Part of a small language model's weights: width 448, tied embeddings.
MLP neurons of a small language model. Each row is named by its layer, matrix (up: input weights) and neuron, and shows model dimensions 48-303. Each number is 500 + 40 x the weight over its row's rms, rounded and kept within 0 to 999. Numbers have three digits each.
Before each neuron's rows, "fires on" lists the tokens most often at its 100 highest values on Wikipedia text that the model never trained on.

fires on: " US", " for", "-", " States", "cro"
L3.up1269:522567422529488485443514528468458478513516502507467459519487445494479493528564555513576447553520503512497509511552465449540567504458531495489514475459464520483493605491548523517467447580494485487528470544486478507541453513383505516452441510565507480431482443453501471522458542537487505592554541451492481553522548482476528592508508488466531533542537547480489483504511465517510508484572444532546452540495583515445523445464529520500518508572509534537471491492514429524570460470468475390471487503545449500446514595505429595444413497478455511560383512565463481517553507510507512485419492433531484497479418555505488477452487537549449493486446474520496503544513406527479529554471506498474495563519473437531520502484507474434468502506542539482535542500539492470551485488607471

fires on: ".", " States", " US", " Fe"
L5.up793:529458536528538494523453483542485558533518478499504538501488456450578552457534515493521462525501490476482533458466465533458463569548493537487484504513361437527482514491506519528538503483492485493553479466496482533550472514462531522530464506494536489415444505449528475493495513490486446543521523545572441440563516542499463495567471523445468504511507518520444516470496492539517491487522450525461501507473523535523508459475539560531472480530438502452523498568594406524510454477506505514493547495478479491460462435536508521435474502566519439552426552461481450444446529543550497512488525528490511423472485538494502474506572530568479465500515536619566506570496421448589522432509518485489475498451535495571520574489588446471540505532507580465518528485502451509489568498543485

fires on: " (", "/", "-", "–", "—"
L8.up1208:515476551462572516503465499473515520540526479492472487525497444536482530495487527536493524500554423533492568532438489525468482436529536510483552496536557489500492504529478473449471475542519483489545551496473538538531518507457546485510545515480510528586543536499514538574511534523469473539556432516443569551450478482564479430554478591556520503444361538508549529498549458484439522511540499573459512505486451543530537477527547436544461505519546501544502496456475561507521479519562440487532467435569523516532464551474566526556484536551515472454546499448506483471471505571437426516578467485441487549536459515487482491518432520572494521519490548532449477561501459511497532523542500478461509516531489482523488454441521521489484489464545464458476464493594539507527507561576467

fires on: " ", "-", " \"", " ("
L8.up978:583512442496520472417473563409480479526528529536482515499470511556527473508534504458577477487492491516493470487520430561501507596519489486469512388481490462489454532557471536518515526531513497442545532476508432477489507517473424497514515539548480593534466550456527550551450567541421464551479464459519552496578519484517509519456513510529456478531433499452474475557575502501504492493535471451460580466498519556498546539510570522510498469518469566490571489435464390591508450480472497449487486491516479473491521499448465459600457464522578428477564447498452535534489529521562488540533510531441499416484407546493443434533550512545435575500516508526464444536540474483525422471447484515440507441470470481471450470500559476493477395509516459546485483524512448484477545532616492

fires on: ",", " and", " as", "-"
L8.up1155:540533545464472505552499507541559531479492527453530464512540497530519521458522522516415517424525518497437492467490507505494521493495524438441483506505534527538483506530583526543529434493471512484534498502547515521493510533486532474504479557524493559471459512584453545543430545508456526603490518536540560457479542445476480509475449514496534550514464411566437453512444446457485571480507528498556545536529445469542519507517480461537466540470482472521482536500431526413566459517518524527494456505459484459579471500534481520449462536463426529502475561519518486517535508561466521501456473522455517594524436500486445482468560537553544485509503419490487527531426535417481501406598551438545601468465528476515531472479497439477448471484535449502525461572561484444497487564593458

fires on: "."
L5.up1195:626515471539535450455547528562485497497527465494455500492409466514487536454450425514562527480465497479526462480481492497494464492573496508497557470527488486514490444505439542510543568485507458536502506528479422418548515507420431472452536479486507513475498471510483484513512497512493502479463509492542449509497475571523565524461500556516550553481411523521522462573483543453451513459468499541515489542428536520500490498492463550639514503527524524512459466450504517465532506528459448527506498464521451478547499476541453466478562468502480527495478486507533552450470539463453430442501526474554453559482527496500471517440553563570489521501518455473522464450577492483497498527484490486431535522555456450513432444516537525452512420523534499416487476531464526475553514484571563

fires on: "s", "'", " |", " ("
L4.up447:568543477516556524459472628495529456565521477520551510560534516530511477503499492528505521496530476521447531474461453559503485388546507471499480515489569568458574555567519523505541487548525491547541489542454565523469448449425542527511493555462543435554499484512477492505537457515547472531563443520517458500526510440516537502545535541445461470435515510448453468523481502510543508475471532491511435454526466489386536554496488483490583536532530629508454495434431481504475461512527536570533497485495539493481504485490504509617486530467558485524489503415499480451444484540575485508485588523537429509528477529499464529482563493474511523489444508553535483561481501500575506481507486441503525493532503453509488571449495434504408447510526478486466452543467435478591554418518444

fires on: " with", " have", " has", "h", " group"
L2.up283:525470528471485533479547463508436489509479464547523485501418455501478512519426513477517497473511479472508520479454433446529535534486510472494464513479480574443523551493470421494474537518491563472534562522492526533534519471423502445542487495565481436514430477430491568468411506482507445472460499477554538453507492473543474547495527542527534438514489450540473490478536546606522461480513482405491463474541507500456490500490494500515486542434577573532459431472504530501508499460463556572538461456459523518495520493492486512537539465524494530448388425501527517515486582492485440465567515481532469562465492427500486502541582452484428506531458479478509513529517521561577456550458474541535513494494538458520437499468500508488542490498436438498558494468528547463548502562500448

fires on: " I", "I", "We", " me", " We"
L2.up923:458501485422431472454525443603487520412490568494491424574492499540468517490451432509460544564519539451522486531457554440480488521567512492509504514471481485463472446513479472485449591488492492474548498458479467411470424525482575498505494525511624630467536501498509475459543527485455531508531495551504535489458478511488508469459563518543479542566517534523513516442517564512541445511425428483547494501537530486525482533471463494541555415477499516525499559471475503483493409497520604550532590509494501538489509505480477548444574466451504478496442502520441502518531518431469478498543441366517448485632478478528553483435490491457513466486457489453506454536500487461551466478435502514500537553621532527527461452512527461508520513472492475488505517525477514500493468570497566

fires on: ".", " |"
L8.up843:518565553497520483540463515502510500529463565486473519495453443527490454452408523432550481491456463456497539545461493609493475499549475522541550508606493499502492519469497484545537474483445494550448537487473453483516541499545499497460515427449552481466464392450482593459522475572553438502438461478516496438503520478514521470497469498540489528546442438445543503576520542531509506474503487538490400535479462489478526494526425440545478521469516576488462505516474485439523584459489430417533545422464510431492538554402432548455460473512521471534473474449553446551473480497530440481483479552505444552498480544492500549487547551570467499549477478476584388541520496499518502565447502468404513550515509515516458525506572454456429491505527621470486491446471461589509527474451489

fires on: " |", " ", " (", " Info"
L4.up452:528433537463470447546465525515451483527468442543564510525490526480527523476507544466514524493527519548559461577444448474492481499514478473462461579540458531509472483461476472523496465489490539512503509452531549463511546451497530500551540520486512548466507526440457542536477558504457538565543500483549525469499480448565534500540535568535470521509479416492534530569484517506516476470508507506445433519502488471483585530500477495458475529555527563443459481458493455509465485426582498494516459471497540544490550550517459366465558457508474491498548505519438497498509521542568509465531546452485450492513481459558538438593462591536551431491493494441581446482502594547521530479489507448507528547456534517458498427442538478457553478533544531501465492436488517458452609547478526

fires on: " |"
L2.up1116:573564488531569512535505495515507563506454498517585498534445441476514535419467510438510527462483496499469545389510512492534467490520510478490494507504491587474545467502526484541481481560468488456500446520480529548540497471495437536558494543537517499358503512470511576512514500453454430451572530490495447536556516524459569473485569452485500489529481480462512433564509523542493440553453446461518527498548513523520443475483456466516503558527566477482515457465479548501479555435497533579571463503459568454493520561508560478460489506501514477534390461497541466386489527545473493555550395456439531512491471476399484494498514452517522505522503575489504477527468523564510586478539476457416519523550462461519450575537548489408514544403519462464451496542551454503482456514477509

fires on: " I", " She", "We", "I", " she", " It"
L2.up821:537480487497457488539495466517472538460468508627452418542521526589441485537474475486547549457524484438462484474567560496482506471499549543540528459521482568498447580505519477508503521539548458443530586578462485425491479498449598540446521577531582544380576450504502542468433519442533493530517423492438529488490535506496503513508593503506501517558505536469533530475503583493458485478518491497486503488439565523509503526544515512517496510470563534436486532485475502523560504510479486432496497451462472538510524445502476470462477507421465485564510463508479533517547507465584487496484464547530500486511519496491457497496504480441401479465467456479510512477453511474486535504481496531524525558538482464486459428487493428510442516496589531560517497489524465551539472528568498

fires on: "-", " Military", " Engineer"
L5.up585:533527500496569545508459479502494487467542572485498456508462453476468528473543504468473504522522455482490514520462437493537516505520469557519529528487519459592443469600510542434480464521512532508353505509464569446483522467550531544464420489472472548541456468497510518510422489517485529517509432472448541526527438586537422510479493497512523499480400452442490544483528518461441542501501490524429532521538505533571490525474556539531441447577544587511515501536539517505407484435474475557483447400540513498593503526444523457563451575549483520504523550439501488543519564501541461473637482479493454497552482518457500458406542496552464497567513488455539562507470512486484477514498514500500425517486498472454524430474548524447492474517445469506468492456451516529477494568503500

fires on: " |", "'", " in", " is"
L4.up68:520512507565466453547443569471519578448543435522533506538454450471490491484486488446487487559535493469506469460479478522455500435457491526459508591491461502527588501464513477552523499550466472470539534526559519569456521511521535536486548498539509551525589485522475504523537404509471442464491512459480466561474467492471462442487505499496548571540501487536519513529409483527469523541478464483521434543501533501570464449495572543482539522475528480535455504536489488537510492499557507527534557520467498512459612424509496463485525538463467497545482515493486414495468556592484523480496509538396485457463538511420465532517500496588488498546541523581550440441508508520497562527475450474496502529521493519454503649492435514542494498448488568492488440461546459487504502492527540

fires on: " the", " (", " its", "s", " under"
L8.up1306:554610401506534486401525616517498468608542539492453431480484489499499420516514481476551497467519491532435473527517521566550470474499544509466472500513511490565489519501546514502595529466468432553514499577468535490509482464470491507496467524576451498456494494545543473467492513508496508536502499525421548531554545444516510473538479473432490502534524481573481549518457437457490446485505518382484465475559482499554497507559500427439454473457494549499471503474386458470490510535587479492498470507545505471500458482483509539511475504501478511439492512496510478515471468502512441490456469461492498469512489512502498500516490449530538500428545503525422551472585501450555505472477450480474506466468469488513487424506475508583547475538513546486487463606498443530480492510530477

fires on: " |", " "
L2.up433:456528497533470412535455515583540516467448491583511486482546449534533512512482440489490518399504498534550496438470425501489498481475464510516526532555506529459449614470502529557529525483515587510518466534497489444510494441511527514522467504471479500485517522486492495467488512481530395433479483495574479500478547493593544486492590509559498463553473566486525492609542557493472518466482518492502470487515459466576503479517454490616510602497457484570499509467473557486445517475527510510500475538501562467525524494512477466499477440501466495526346451488520506495497498508463512475509459500516445465526574541494479478448519547503498536537470486504425521482534438550425586387544513489530524494531460522480519445486481534464531481484427472568490547589599372546436532499483474

fires on: "-", " games", " "
L5.up579:482507526577495493519430514487499502500519489515448419493390471427507422483500534434554393442515447493484536526504480503486489455490430484543530542439463429438502440496429489518586478476487489480436544443501495483479494435423421495428541529573473556492505447507579494455512424486476491554472448509571450516477521558468495489564466489536453540492470487450457469565546474516466459468461468550501517513449514541600467464500508493446465551500544517466408526522505538506452436508485442517538475494492600474464482497469520483497534512534500481524506568513535531439552492527538524506531505553492445472537498496463463491367524509573476514554500520441479546601563540523591515557519549548470460457533504573481597541500482488504499554554504529521479530482447527509468521541438534

fires on: "s", " |", ")", "ing", " g", " ("
L3.up874:449487513526487523524546489411516453571466445529515552514513482535473513534501591520519448506511482495519437429480513512497564514519457395570478494551434477536526486495451513495479526483525456527438506444501514527504513503414434476497602571586494459499500521462487491519549557494544461486445514493550505497473581547512469604512482526508473536567559509473475476476534476530524517493512504480428499458515454570537486521544506452456544468500540464532530454543536502499484441495518453455553429420465442499511485506464508582448480460521492518550555469432458474467465472495498518499542494530432511394483441464527560481472503496500466489475505458561536509485505489565533522517516538435549506498503554475505534458426502459496529540402493575451496474478411553570487558507501493

fires on: ",", " ", "-", " to"
L8.up1075:569533557524444471429542512472483516473490505506540465490493477509489495466535518596506477491512472518459476540532441481512445478476548488504482543514529481498464517527515493452536494539458543512510542489508424481489511493467478435502533445533469519512503482522464586489530522475464545567479457528537528480475480409541473564564493503545435509509575487485501478508501492447511573424481452473477520490535484472561470534477474521544471576414495433462479496464396503488555402429537469512496453510604581528484579435519529442534445537549557453456510501513478523491498543513536466451505520507478492471533385482491506521436561500491440492522463531506447493523523433441402386476535490479483512452512486476461531512519473466480473478495560537492450415469496505494445493458489478

fires on: " |", " that", "th", " The", " the", "\n"
L3.up1316:529448484463470529505531501519422543477530518529499447532467508492517477485434544530490483413463497480423487445466544495498475532573540543538528512512476510510505421496448477493444488485540532422417479507560556573509490538453520531469557469486509482442627531503513583536513471592551434447555531523477498532534514543555527486508472534515561469537532488468496494532547572547436493516491440468474441456534535505556496508500511504519520545512440439455500483502581586549650473428499451532527508530466566480519480371528489505480449471538516451485481491516518470474458541486496529462475527423485516510526459513462503470481490519492479505514509506513426491524515494542502447505511483452506492456475507480511498542444547517501512457507577524425504483517485488534476504537517526

fires on: "-", "–", " –", " (", " |"
L3.up94:523546496521539592457557441543462505546541604510496472541420469549460501524540536562499578514537529529506512532531452531498473484520413502575464566579547470492530486514510493529500492556476497505465537512454560499472522485526469503497505461544494561508472474509565448505467439456468465502572456448425558462481488468514477483549564573538391494459439435485450497560524474474523522511467506507442479587554591513509528514450465534520449454567527496585434560576461535443504538465566545452499441470541521441572539515471487582476581490448517482476556515507472487475460478458471492515496457482483517478451502504536566515549486520578529451541520520497537510498471571545493506524483536473558500572469534494434515501524509514485464512444545470467442480473499541485488475496526518